Weights of a small GPT-style language model, trained from scratch on English Wikipedia.
Size: 7 heads of 64 (1 for keys and values), MLP 1216 SwiGLU, vocabulary 4096, 37.2M parameters.
Architecture: RMSNorm before each block, capped logits.
Training: a variant of Adam for these matrices, 557M tokens, 5374 steps.
MLP neurons of a small language model. Each row is named by its layer, matrix (gate and up: input weights; down: output weights) and neuron, and shows model dimensions 181-276. Each number is 128 + 32 x the weight over its row's rms, rounded and kept within 0 to 255. Numbers have three digits each. A neuron's up and down rows have the sign that makes its largest values positive.
A block is one neuron, or neurons of one layer that tend to fire together. After each block is what it responds to, as a language model described it from the Wikipedia text at the highest values.

L2.gate464:153126162148165083150159122109123083125116141145089098147147132099192135155168108165093129115119157176174178120095075103154188107179151107094170104123146162174157130141172123158123115134106083140147083148123106122108126114113107103183124116095203141168139081075112139194144172158087181117
L2.up464:205137139102143141113093168121178105080125103120136147110061139099130123147132137155169142084113114101143037139147147129100140152145157126167154128146117115156143080177172143151109120151104122102105165127065132128091156129096127131116149050150129170087134116181136174088133178028100131151
L2.down464:182187163133097135114101194113109097125145109091089124101131132142166113101146127176136124142193182177140227148129101114166187109168153104146116107086118154098151123165146125069118124121148088103147011159086120114087128114137111106116121144149165136068120095153105151123162171160118118072
Description: Short word pieces in the middle or end of a split word, often after a letter like r, re, v, such as consist-ed, pe-er, re-vers-ed, Cre-ed-ence.

L2.gate718:120109102187082090142101113121090102124100169098137142128173128139138148113180157107154095136110117102120093138136065128082149155131122157099134059170136098160190154192129083155147098141213146124206114096089139099111143052093152128115098168053105175119150200138148138143107104187077172181
L2.up718:072060153118125059145070158121143103055128066077110190076110165134130091138117176125103103133119119134172175186128181103130080088144120197107184116192159228107182115142139099168086144080127105142101090160134129140136160128128147195150137161143144154151029146091136128143119077063104099125
L2.down718:136133120113183157153123109143122124136143087125132151156075170144141100115161145133149107139076134135113049087091089058174154106144147129123138127088163183175137120077153117182118121154111152168191116101120063134142109062131150147155129118109159183172136108167175122120101084155123097134
Description: Second word pieces that continue a word split into several tokens, strongest for "ient" in Sc-ient-ific/Sc-ient-ist, also or-b-it, f-ount-ain, C-re-edence.

L9.gate6:113187119134149123142131098123137067090141151102154135119130151111194145243170122113107085076143129118097144136121096134090120118064104147127094143174127119129113163187120146141127164117115166094150124069128116094185142122118092107177160111211164166143116092082132092187075162110091130162
L9.up6:118121185145120134168164091145153104154081184102082108104201136132122082133157168106127112147166146118137150145119126082173230130106083138107098129113109103101074109095133136129166085140095110136070097131084128107123064123090121112118090074061140124119166055061112117142153123157144176126
L9.down6:123126162151121126152149117070187129168105134170105115097072141092170190116076123094126112154155191148167132087106136173139165169145113161131108124128141108115138123106155197203131104141104111160153176131156123143093136126070170131100167120111092095137104075114167144086127144116097085063
L9.gate94:152146221118115122113183166150122147142093165110162135172148104154135104136189124153120123113157143135170160120105103095084170163114156143200078145084078111166140082107109169121148164155127140108104114100103134123158122156115127106139181141162159151161140143145138138143099116094122107116
L9.up94:128143106089098163095096109148092217135129168083158051132085119121134158169190145128135116102110142170138064140170178117148109101119108147185137146099136111172106107124080106143165067151076105113103122151133141109151135097136066148088182082138083091099052097135147124168135116145098100121
L9.down94:150183114117154144162147091102139163115088123095109116140128101126184105161138139175127144168150123136139086124180118076108107147141184172145121152115091092171087158123166065118110134150136136133051091132135146185100143077075119141105112097154062113163129099101070150159161089144088168116
L9.gate342:119170177128195083076123110150127079119117155156153147148154122116127101122181169147037066131137136135144153144158126173103126159098119155137105149142077125064137171107135134145123164173045152184112121111196061116077109097135105081151109092129100140088131175103163121138061084105112132106
L9.up342:127106153139152127089082045136178116170127100099165104124152109138127082145148140134157108118091133187178139014160110166102096125065137196147087204164065135126121114136128114126090153101087149129134142087149170171133189091110102070100121135095128076117074110134169139159114121117125157140
L9.down342:142077133128153180144103136105190109120130068136162106121082140118077117147081170103115159147119151160177191120130119109125128117145080103096129117092133132102104099123111174101108120118137104141090138117159117141165118091107107169107143117165097042099118109136118097131166112078137168178
L9.gate643:145089055150112136103106125137095193080106119176101139133118213157117091172112197188128063107117168135066131170131114148122130084096130120137164175148114114132124146125128143104148128133063106131183127165171110065099157099120115107154083135199127128126093113130133090168100129160130121158
L9.up643:107188173155151112182080141093100132077100112097139136127102103101103189161127148128182080114122129129089144127089139082144152153099119099122120152160137196110077117143105091133143190123130132145125177111145100138189081180097064136121159124127141090178120073182109074113125078120111089137
L9.down643:096165157123140184138139122159086099095116087172185115128102097147193144113196154100117096102184145110090221140112143134139124199140103172131105082173174120098104110117139079150156149148147092162098138046095133079101141118118187131088161129082167096150047185146110105136170127123147156175
Description: Column separators (pipes or semicolons) in sports career statistics tables, especially right after the Total appearances number, as in "| 36 | 1"; weaker on "represented" in athlete bios and scattered word fragments.

L4.gate165:159121148184154152075129151146113136088118181176088109166145069147129108144157146136078167123081141133153128200110137170112117155063089157110154103120177078159143118109091099143171055142144126047139085145159096089108138146114088101072146085144125124127123166168118140130116191091093136082
L4.up165:125055154126162153122076140101184132102065201118136091127096093130087089094102153104107157102080220137175137143151119148167134096090145149111113125114090114160116153172097094166135107130162126055182153101122128103135105120137129108066132144168139120089105104169076133100161080085083136124
L4.down165:137110111145186093128139102135128146083074109146116107120178083111000180186088145000113153122133152146091071133124113101118086114165156145118213114112097131098130137102139102229132100160119130199182154079124142124140154119163166113121122131146135138135133139124142152131149143072134126121
L4.gate428:180123112122133101114113132119137117144079172090166105208117146149198093077080146107133172105123153120166126139111121117133133114132108126160172167111159165133077157172090088093135095196126078124176151086141088098095137125114149074164103172118122124161202099144140200141136082152120146145
L4.up428:177144112092144059111038160138153087173124141134138109093124146127163109168115039147092136106103150125124177124100098117091091087109110122125188145177147156178142071129161140154212088184093124136128148084178150103133150148176148143090165104091123098114079149077111143067084170114063144152
L4.down428:098123170138125184178121145092152145106153103083160108097117078126119107149143106116186133156068102139141100136133136090042136158176128126202101132085109019072105129097095154130144181072103145140144111087130131139135126109172174126145129140109100170107112148120102141150108124164173188110
L4.gate810:225128163135125142174126126151126107114074157133177073094108122146130149148099097138149136148156074142149102122167131138106175121188086190115190101112145183162161055139103161109069154142117115173097075067129160110137154095125148100068192114135136177061100079125206116152109129161136134098
L4.up810:132117124137113171096101145115135107077176097100142154091117125090095129116125137171129152077130174126114048140160133108049094094139068055101149108118115060098128090103113128105128115089151161192140110172140169198117124188090114155159186122148151145157198141146209055133133137129152083179
L4.down810:126061083130145168072089150106138118120160119181165130079152069158098075103133158201108205164156165154128151109148155096079100156094103165119156121150120110144080105111152072127210170125068139176202079176155098140115127145070179128154167102164063094149130144097143117165132131073099091175
L4.gate814:134112116189154109116184129115138109152108128109160084104120111105124102155145128163116131086097158181136169076172160170062125104087141149162111124076151109146172096085132085075122094086095095097086138045108129118049099126141139147106161088112100149081088129128105137110179129085110196107
L4.up814:166163110119139096118159115161151124127146166193133125071147139122117133167216109118146152170151122124145135103126124107138164098145052186114176085092166125109105152088112094134057194200119198109169086103083135120124132144147209109152081144137162128062122105156171180165180132127108116171
L4.down814:162131165108112162160176110148107158107103120131189134129066029140134198092116128123160105127070111148172135074139129129141132108114145108128138122148119152116116132117210148103084122136117095151102108138129184096131103125168195135097095167161087157183145144148128149114080173140095125146
Description: Inner word-piece tokens inside longer words split into several pieces, especially "ric" as in Enric, lyrically, volumetric, psychiatric, plus Mississippi, pursuant, criminals.

L9.gate99:118150091123067121057131121132143159121101181134166126115102129132125110152064118191171149123079087157112129152141141110099104155091190135188101148179200172086093146117160118145137102102180163153167193142176138192104115122086113119160132133070129122149113125136088121175053156165100095122
L9.up99:169161144101162093159155108157108153124139138106160104160144146154219161097087146131117093085169125133121078171115188165108073148202124073143090096069101166110115169141156148086099110148161158156146125127111121153111097094136102132138119120131199076139105117120132090091095110131142091071
L9.down99:124123111065078131092164100132106177117099166134150181165110094122188120096105137112138085099116098081161161131169114128162092070188200133114122148108132142116089179121167129149155165112080125095140066160143148179149111078117137176152121100149055092162076183117102121114102125133132109120
L9.gate471:164108117134155148125133108082093130075130124129142131083091189137164136129099093138130104093105162124119146084186105158126107188141102192157091088163121104117157107141055030146115084111140113112177128129134124075132146162141172102126128108084099145121104204133092135168088105156130122132
L9.up471:155094153118128126129092171154163167085158123053109092119156189142165098098127136143151116142096116138094159042156099103124080137170154083169163170128137155147156192131108148139088141117168127122173122141124152107154125088081171159037117155170154164155102159118115132153128114161196091146
L9.down471:148233131092061102124079118151114168140173085162089160079128126109196222079162141073166089166163162126118209123103151146191137096160174085162172146116118192142153165123145136039083137133108109146118116151053118143131106128058116167105126166097058137180113096106137107091135137134148076106
L9.gate500:086134119127105146139148132159176116165154125127140109079111126165180135138132156160086100114104127105177167103138073056130095124112190111137165101091104196106120156130129087129138131142125088143130117140126087125107116140133086060104118124136144145175115144076157113164135082101108125110
L9.up500:085161061152110137092181078140145129141125090084186130165170120153136123123087093154139108164137105139163157134105181138107109155068180108107114144094111113185152139155160136118114132104100150107110131108231112088106096160182083116140134126135161156120138144087196136125149131178122140101
L9.down500:122073143131111094118111099145125201108126116124116101129141158152113107073151079095118152089161128124147107118133078161139133090140122098151138124125101132087057164115188107131101149137176101119136122121156154107075123112088092159166118117102146112116151097100096129150115107148200074131
L9.gate1145:144194182109140159129134135140134152126114139166121095143100147094165129152118088150148118110101173104129130144108171088094109138114079074174056168182106123098079161161105089105127116109094116110101113059133167115159104099145182102126100099126148101117134151105117118127061145157126079192
L9.up1145:140053088127130116148101067130175178163156113062151100142139153129131140109064103126137042177086084097128125144171133075080152149107085134101091119095116146168120126129107169172159116122103150136166106086195065103074182129101151155144039136151135205124128229109196106131150132144132159137
L9.down1145:106109076147136115147132107163132170181118160200111106133164139175079106140118171204113140116094149110127137118093113111120108110156084126110147152200178110164111094103151165106165155074093151155174185140157185109127096145169100122142149192145103114163131068153166107125078133126166188110
Description: Opening or early sub-word pieces of words split into several tokens, especially "un" as in units, unable, unions, uncovered, plus mid-word pieces like hem (chemicals) and ic (articulation).

L4.gate76:127116112135111120138120097125114122080119136114141090154130154068145139164088071151132133156171077105090118194081112117079149144090126147117127141175117132146078137174165223148141144112180142161076142105143162127130145133110146182060091115137135140150064180130144137157070120184122138198
L4.up76:066110109077119090106088126113125167115112120107142176121185114123072120117166104177134124087153076122100139152156132109130145128117164172126160172097092125163110141157145178117155109143115094139114199122156119146106102110095134079072060095118125122142123194180102081147089121169141123138
L4.down76:048110120131143089121092055195127147111218102138166116118186157138114149129147145093074113116116030097136137136141096148091159134097070141098124132129062173114160136148149156139078135132139076095149120171094101148150146140116149161094101064196127172132141162113085103108169171150198134109
L4.gate134:107115160112117125111148136123080090121082138077071124083147041099132146195124107137061124055151049080142148194117157155126108141132147177125167087161067133147153098157087131109099120168131149148102123092163123134159116170194137074158120143081124156123182175107144113145136157116072168167
L4.up134:175174164051104135145111110153147111132104093177168163082145106148086118167157190135171131061117156117123070216151106070095126180171126125153140126099130096099147125187174123098164138119164159144185157134057106138092158043143163181077123102127149139140151220150094135104108140167186126160
L4.down134:119175123054133109164128099150145117112136145153124159144109116162094099117116103186114149065105136133097136166113068142143158165197104126134147218097117180161177137187093159164152156199119069097165109109060102145152135120163092137109185104123155151075179193106130120171116109173193147142
L4.gate805:093220195117088086161135124099113124153052142148162140148101155180171101167121196142152149179077077116100110121099166175137143147201098154126174155181118123168149167182144196110103136170125110163125126130135122104126102130173118112119136085150121096151138175085121114121072070075133172192
L4.up805:104135137123105136115140088159106134080099110085076113112184095091149106137139108142141114123136077035138121188170141134157158151180147116129107081106127160169156169122171169105069152202116152087122111123137142092165147120123142090077129111066140181118122122085183156149219054128132143113
L4.down805:121192144149126175147099153123139141049150183159048126155118201155115133090134171123140129109136134110122151118106084115138062148192190133164116178119150155139141136110078164146139149168130160137173144159045144130108120089123144126123113112153109152166138180125116143126172129136121110129
L4.gate1212:111181130122132085168147085158024134122136120151141116177162114147186128173176079131137156085158172087094109112112118149094150118090119188129177147148114120138106166123139136128098061163170143087168155049136131154127067139132134110078112134148104119131141108096066101206083158122104130122
L4.up1212:168106176076078126189112085166127119078155106131159155105154127084133190124142155105112113110073127187135142105190133150084159180088100166141195129142132135198181151074132156110093117116213125125086096124086133148150140106174137134127180114159128132147088111111092049149129126126179131137
L4.down1212:121131159171081118148176132152097195132104145155136122107123030109112100154150162055200088120111084189103141187123144126140104160192116086137171160084113119125152113117122131106120098154111175133189143130127118110117074163120154167154146090186122186113160158141166164115135117138181185093
Description: Word-internal pieces in the middle of multi-token words, such as sc-ient-ific, res-ear-ch, diss-ol-ved, disin-form-ation, and a few whole words like form or present.